From a checkpoint of a small transformer trained on Wikipedia.
Size: 2 heads of 64, 5.9M parameters.
Architecture: RMSNorm before each block, rotary positions, no biases in attention or MLP, untied embeddings, attention and MLP in parallel.
MLP neurons of a small language model. Each row is named by its layer, matrix (gate and up: input weights) and neuron, and shows model dimensions 112-239. Each number is 128 + 32 x the weight over its row's rms, rounded and kept within 0 to 255. Numbers have three digits each. A neuron's up and down rows have the sign that makes its largest values positive.
After each neuron's rows, "fires on" lists the tokens most often at its 100 highest values on Wikipedia text that the model never trained on.

L2.gate519:104168125179119169148148107139186105141142194099176155091138139113172044101117155155131140058171153173104106152112156162158091150095095102128156146150123032147164122158136189112124143083085125130088150117134174065145139167112093164120155167119090078141070112122108111105116144132133150132106121145132103116102092129133138101169100119128103131105177187152077163090134113103098128110101
L2.up519:123119139123140152131104061082109154158102152117170132127140109089124081125108119099112105195154075137160135209114146119138070131134079096141101131086125100119092121142168162173119140188163132147128158138126182091140153116178195139121081112125131174107121158099157095113096167149118131101118157126152091127098040144122149130103148141147080121070138177132149166061156136144083156118086
fires on: "th", "t", "2", "as", "ve", "re"

L2.gate429:145116142181113147064107148165098102137119100142136135121135178118135107122160105118123096136148136101049088180096105116166124146116162129168114114160119119164132128109148105119147105105132145124131159110199166091181176157135191087081150147140147134119163093108173113157169115177129189148161075159129140138162147108143097147119117119102111212105184181144114085239151142084175178125177
L2.up429:084147108121195165132113176146107139102142089201120151060176090125101141097163110107152113138077126117095150106128174065167085142163154120162155135116145124131142150132120153099141116080120066129176173138124126088145119122183080038120148082134133067137124188162188188135143149104143157135157105133078154095132150084061095152165114148149135117141104181146167082083108151106154165130162
fires on: "ate", "A", "ic", "ing", " a"

L2.gate229:176135069065192147063099127096174194129107144071154154167094136176137105108129155140119113112102104124115116067073077093150106119131164143118086157129110139102103142126178167152087142138129136109124113119134086163106067172086115116137164032158160146206143113093117145116119089202165136135197092101133129130103155068118138162120094107104157125153104076119163102130102139129147152162150
L2.up229:112107166120134082130153150157097096173200052172143102099131190082168123120143123143136096189134134148131111117164141074120167158116114094154128173080131169134109036153052081136178085124178127150125117133187132121137206170177103138157092125166128137162118177127103113120111141124137080132151180134125165128147104128110176145136154081140110096182191147147171082108181157085097136143143
fires on: "I", "N", "ur", "E", "."

L2.gate342:063078122170081103086087126112146121077073156115151136107107126102137147113148106190151169140121137133112139070137105164120159129143109161112094126096155124136135130073176198145129108117133148094156133136183178105188122171147064157094195126167174141159176116069125136149111149122141139163151113119141136131100133083079089149109147117056144159130127119145136162115135119152177160120162
L2.up342:148124075122078101101102113119112178148136126134143103171198140129116171095143091143200112110103068115077137095125121117123104081126112103113175164101158127152133052143137107094190117139205108159158222144154060122135154160123098139123080195163113097110156074159163103121178125089113158116112081158112123140106118157139090131177127149122149158180113131157085175131085092111168149177123
fires on: "le", "M", "ver", "ith", "B"

L2.gate656:084145181132132173113073032150129083155176156123114159136137092103166111106117143138185153121148095109102073153122154134052127105144160105121101138126117092133161102163079144136177111116131107092101132129081120123151167113152123057187188144084154220102064147126107078159116057151195158128157101152162144135119137157124107109203108139145105153145106096139064179141119183104093104120089
L2.up656:127101124127099135133090110123122107159136114140114190103103105100101107094200132139123174129125141112083193087111112100111117075073177101177132124141095123084148099119082094147174148104147159118135162202093161027107106113126155173095146125127141137156132203118118124066161189126143125131093154115113137073091130136131131128161123158085169154152134098169114158099136092108133105144117
fires on: "ific", " The", "er", "ame", "y", "'"

L2.gate373:061120130086179152098117169116121075135153032088088102180085124107134157152120158106132083117152124085124107133119109116141151159137129152134159163143130121169088140150150145141100154137160068136098138130112142113116090172093127083085130137153143145098139113109174079154245092129159164130150140112145152166148113150179076166123074119175140150108169122121102099139080142111095124173091
L2.up373:087088120141124083120104058168079115094135067118154096159100078128164087141108067111139132102194133137077145097139115088165147152190117097083118145109098165145163159151141114135097135109110175172094171082098188135134122158159163092106122127137128124144135154068097134102175101139163080090164135130097144123131186126145120130153116141123158102123154091131126137100129143110069130139168
fires on: "ation", "ion", "ations", " kn", "iz", "tern"

L2.gate169:125043144158136098163117096110151120096073137075095120113117221133066127046084100157149134143158111053099140115178107143093143139090124087087122125094154129075093112108146110140080088161101102106159183091123129102156097145109177136081177125076106091138182102133115106136148141174137065121098181193145084110129136151130095142144122150132094127083109162162135146120159092142163083169167
L2.up169:116091132099115162145143118130127076127116120129112097144145159184085145169092150106171105082158121142135201095082137127151157147136138178086090139107150092149118150166163161197097121083088101127124152145170133150148174141125146104112171053135131120168077141129113131176118060143143170104129110186083091063118120059178154119121190089044152145158164190116116184160115082151167091093133
fires on: ".", "S", "se", "ist", "ord", "ort"

L2.gate690:091133134145177123153140149111127075092226165151132174138058106123125088126114080165112123184140120067137157144120123122101088127167166109158175133160109117151099127119173125102086095117158126068110073177119095091144131124153156101138141160152095111135163151096129099096135106119128191128138095144036133126211118161175145139106139173169180104090159108137120141122126177090114133167095
L2.up690:117152109100114123141160150142151119154175152124149186180133119048081099109138152137107099113102139111079092146112131123157138143112148095143176122095177108127126125083117158127127179136151152136041140091137082067058129147133127148208131120137111130130099153164137096140154156133104187123080197105142103138139164138150165130137129100113132112108167113128096161130110148156118150078115
fires on: "ies", "ied", "ge"

L2.gate703:106143084118096181168118122088114174133150159170122116104132146205161124081094109118116157106148130098108165124167165112113059129086112147067116078076158161122158187160172186150117131148150092097135160093142152165127099213130115087121137145119077105156107154121118140142136135118135158168109149100105089182161147193120156111149122164033089177074113137108090131108101164117121078092064
L2.up703:143177124126150167064066056071223190108156150167151130125122120078189120104102125115116166120123091059140123089170130103129138149126152070117112086132172157131116143111108140122149175136156141156133096104113145131112177123174139061112151101156111180107121157155113138174127135112102136124128106125061117190134121116136084092160121163118155144099107050150114077133146169117104105166164
fires on: "p", "pt", "se", "olog", "b", "d"

L2.gate30:155158116148091139145114109134136128177130106153158159147145108140132182133139115095189107108127140149143183157129125107126112100168156091056120105171137130149079157077135222137111160123135128108063096165122137134137119154141158140109141153118076157111103125154139153158132164157119166188141129162156077033153127155200194119074071114129181138137132133109115143142160117130105096087087
L2.up30:208062127116145112100174165159151147104164126171158134107130133154110145124105174131174107153108190137050126125106099208096162191072093083114124108128069094223178048127119195133110111119134137078123080135095120110113078108138103108153099091116125132170133161143180144091134142082136089124114124100103118144118112130158167128063104101112152122125105117098170111090104081152094109164162
fires on: "ly", "–1", "–2", "ing"

L2.gate41:121157116157078148151140074173053098180127129078137128116147121149099147186059099143126129076195177091141123133058087099076176089086143107113082148131140088149148151114167151118110111115142141092166148178105101140108093078096112104125135124156167150113136147151168096121127158168195109141097160129163143164136140117140074136158073118146114103116154092202136124164138096062168110167144
L2.up41:097085179143114048127152123178080160120134151123122112134126171082114129144106093133122129111118082089078084090188114164140110155153156107175086200171197032085155112145072126126115138110181093087172184146118128136115118117134093089130182162137129146115096153131106089084130111147190108201090154095111201111136131191122146144200103173200128157123161117161101177138071175127073131104155
fires on: "ation", "ction", "ition", "ect", "ion"

L2.gate351:137062152153098063103104101182176139143083103150170152143115149105204111131103161120104084167144113159114126123120119110111090112156134170121133076103115066123132104082128129104130116060165105156131155121110097131125130132147135165136106163128121204137126136150137107106110100132119129110119133139102145120151109170112101187195133118145101116075144088107076140124148157100135159124180
L2.up351:149103148100141120139140099137151056158199134151118162137082160163130059076093150170174079071157140140044155172112133111085146125133128090138151098122154084091107114114074196162120136087101135115129114099076113140118114103107148157120119181056093131141133103158170132134114096116158164105119064183102103107083132133085124155154111112082107173122126084091081162098129145158058147120125
fires on: " more", "ly", "ite", "|---", " in"

L2.gate489:139073113153085104085131086142162130104127168173114132118107144114137144150069138183117122148156115131130130173218022122154114104137188138147127150143086112107138144134194108112187127177167127108137022153079109146153141158162103169157147105165123139115126115162096158141133181098190122081133154103170150157132176160159133148130160150101153162185105053247136044150165153065131132088075
L2.up489:163098178188102151156129135084155104129165086095135179083057099151150144132081120104090112151095164173114143103108081061129121105147195131135102045136125125139141087133098104163129165103112092105083074111087045113123125186165147132109188147169145125095087135120146144109092115132196141183123151129187093131186127163127127112154189175132085138187124115084136139117151123110092079179092
fires on: "es", "ge", "it", "il", "ast", "er"

L2.gate461:118128093119138160090158126054160172076137144096114152079060043129092129213119120071102108106153185112160108104109133133053095186137139097141147099203081075141186107095138141127092137143119111119143111068120150149140124207100139118131123162121086137140133114146128100040123138129076107101131132137120131144188094133114131177077161162147144146116060137107109142033106134146180080151135
L2.up461:114089133158143125142129136160113180119133165180159161130144108090125075092156136129149152130166126186142115135164100155185117129136124137154095137129106171194139127127207056081182120154094123081078121193129117101138180101159117118081140111118139159173156116132144147073164109107106057103130135121167107156103160079190119128118103103116106121149132122133116101122094149096151109075172
fires on: "v", "up", "ear", " with", "or", "h"

L2.gate0:157143103137126132150140148174135146140138090122130149154110129124142089068128065120113125133076138170133086088168094063092137119132140121144147115117125168149079123162102121121130162119111126141113156132132058144126186144080105166099198077132117159106092084120136083167137049180124091124164121083160134094140083113125091155101177089148166191184185082121123115164132111128141208087134
L2.up0:154137141099116131145118102117141149129143091111134136144105104131160116128072112083211120161064116091107120120122123082149099152165140108125161162117126133064118126114078096142098159131127156192095124134126130151175143104143091126134177129129137186069009095104117112102130134192143106151160155154130133115116045125149130171077124108127094159133131102141125121145071095088054125185130
fires on: "gh", " 18", "any", " 17", "4", "19"

L2.gate114:143119124181117093141132117100092115134106163084146110130124095137090124138107107053173174127120145132106133127121091198075156184161180122134106080138157165133091125126151104164119141135157117162124156087130099204132165170181188144145125154083128165156117088118096069078108161143085104127145123201176100088213143172142098124094142126146109117160088124153080149103145128158133115132142
L2.up114:096089119103168137130133125135156133131100172156125127154157118120157089124137150118094176118128144109124121141134095081167105118171101117176077173165127142108200086142073175147103092167160078109119118114141160121093156169136088064146146169125147145110100151118115099132107194126090116145138136174076106144116116060128134109156144090185128181102126140086183100145075126142079098140161
fires on: "in", "v", "ir", " in", "ight"

L2.gate246:146142099094150183127169172153123139174059113139147177084118146196126112124171160126131190094206126100112111120138165125088146173202108126114133117119097111178151093104113198147137178127124134044110141129073098126102134144120120193146150078128190120081116134150160156158067179128145109133130131108175130101114143148127156116041172110138165137134107149147165125108145091104108129083107
L2.up246:077139175150172119130126102152156131169201133141116154135147059153137134150180089166097080174164143113074150124162105139113115119128105182150131164132165154136118165147117180128129114187188107130129200120120145122095094126121028073109169143106121124135149070160056147160135121159077106146127096129121095109157131159161154121101159076169158143161107133175066145096139187077165197121094
fires on: "ir", "ow", "on", "as", "ff", "ent"

L2.gate90:136115146181124120128157092120148164130177079163089123123095150142142126145114135076065098114120173096140137127152161119178176135156189123037163113085050171110143173116136157135106102113125174134087131097177136156157060123103140143168193151147082172077176148144132128121088104140110093152146115067167099094164146143159158166127126086097099065158163126095141153136172157155128175147066
L2.up90:168109185081142125156075107182080129112117145126147138148088062034042208124136155165159058079105146168105157132134096111160173163172133127089143175127160086114117136134106184116148148109100128086113173165178087122165148113136132146096123149114124106120121157164086104148149075159115099107181141168143123113121103093136109084103120133145146154128145116145166133168088129090141103174145
fires on: ",", "3,", "4,", "s,", "0,", "e,"

L2.gate614:133154115124189140119141129121115160148116073164089079124121181072085181108084157125136139183150108155112114141117099137116166196121174103110178099133173122140153140124171088148154064123169153174198104152141101097136118077097122055159194089141082156112114121115058195046157134097112091061135161106137126104157131130079085123108089130136107043134210151111096099129132152202157119154111
L2.up614:131082107118157120073114087101110125150067080085107080114165146155126174131080154154115145126089105098093119101175143195037109133128132175146143169065129122072105119110153147135125112120073081154175155186075091124156091098068084112079184190125148146107169089118139127101130158105104180104203162132161145127130115093144065158151104174194050123075155135061160161122147130149104110157138
fires on: "ell", "ing", "ed", " in", " that", "at"

L2.gate33:109134078143125118173138180086097148156128154095138171125085140110191140106140152159112171062109149124070126113088138188169147087087140141113143104116157134118117173109160122190144137091152107112121136136161072123049152172155102145124183127193119124113123157175144159122083166134141175161160170099116150120101187128081145115163109095093175083172125129124143086129105146081139104151109
L2.up33:121115094142130124152153115111057137176141190110164138132178113119158108118196127159116133033066105124152067121040144145153097145061096155125142099134180142162094137130129121131108141105134110160108120146120059065138060111087084158143099093151165195102073076151140111088125182114142155143125136166162198075122147124068123100143115121118157102111142109100106096111113138159110102183070
fires on: "ation", "ct", "red", "uch", "ity", "gan"

L2.gate282:118183136075115145125088118064154116149162165143080093136095140114182146135150113049134080109110114159121131157154104123088168140087093140161184151111099141136228123031162144182195113139135152143137128119112102148145135090102147097097111148164140111134155149150151161081151073127146142111151169133055115182155114126150158081107138142120133107123116110103070074107105201132121141135099
L2.up282:100065159078158134072166121118107164110120124132181118163121137098098084141131134115112234111126114119137189135132075130160087130091119088114126168166161130177173129132150151125107159156057063161102117102136159117120136138184145123169175126124190122147153143176086104123110151110113133160118223091127106084143140129148127133141119096160115116194130126102134138181141102128150134057091
fires on: "he", " wh", " is", "ased", "'", " it"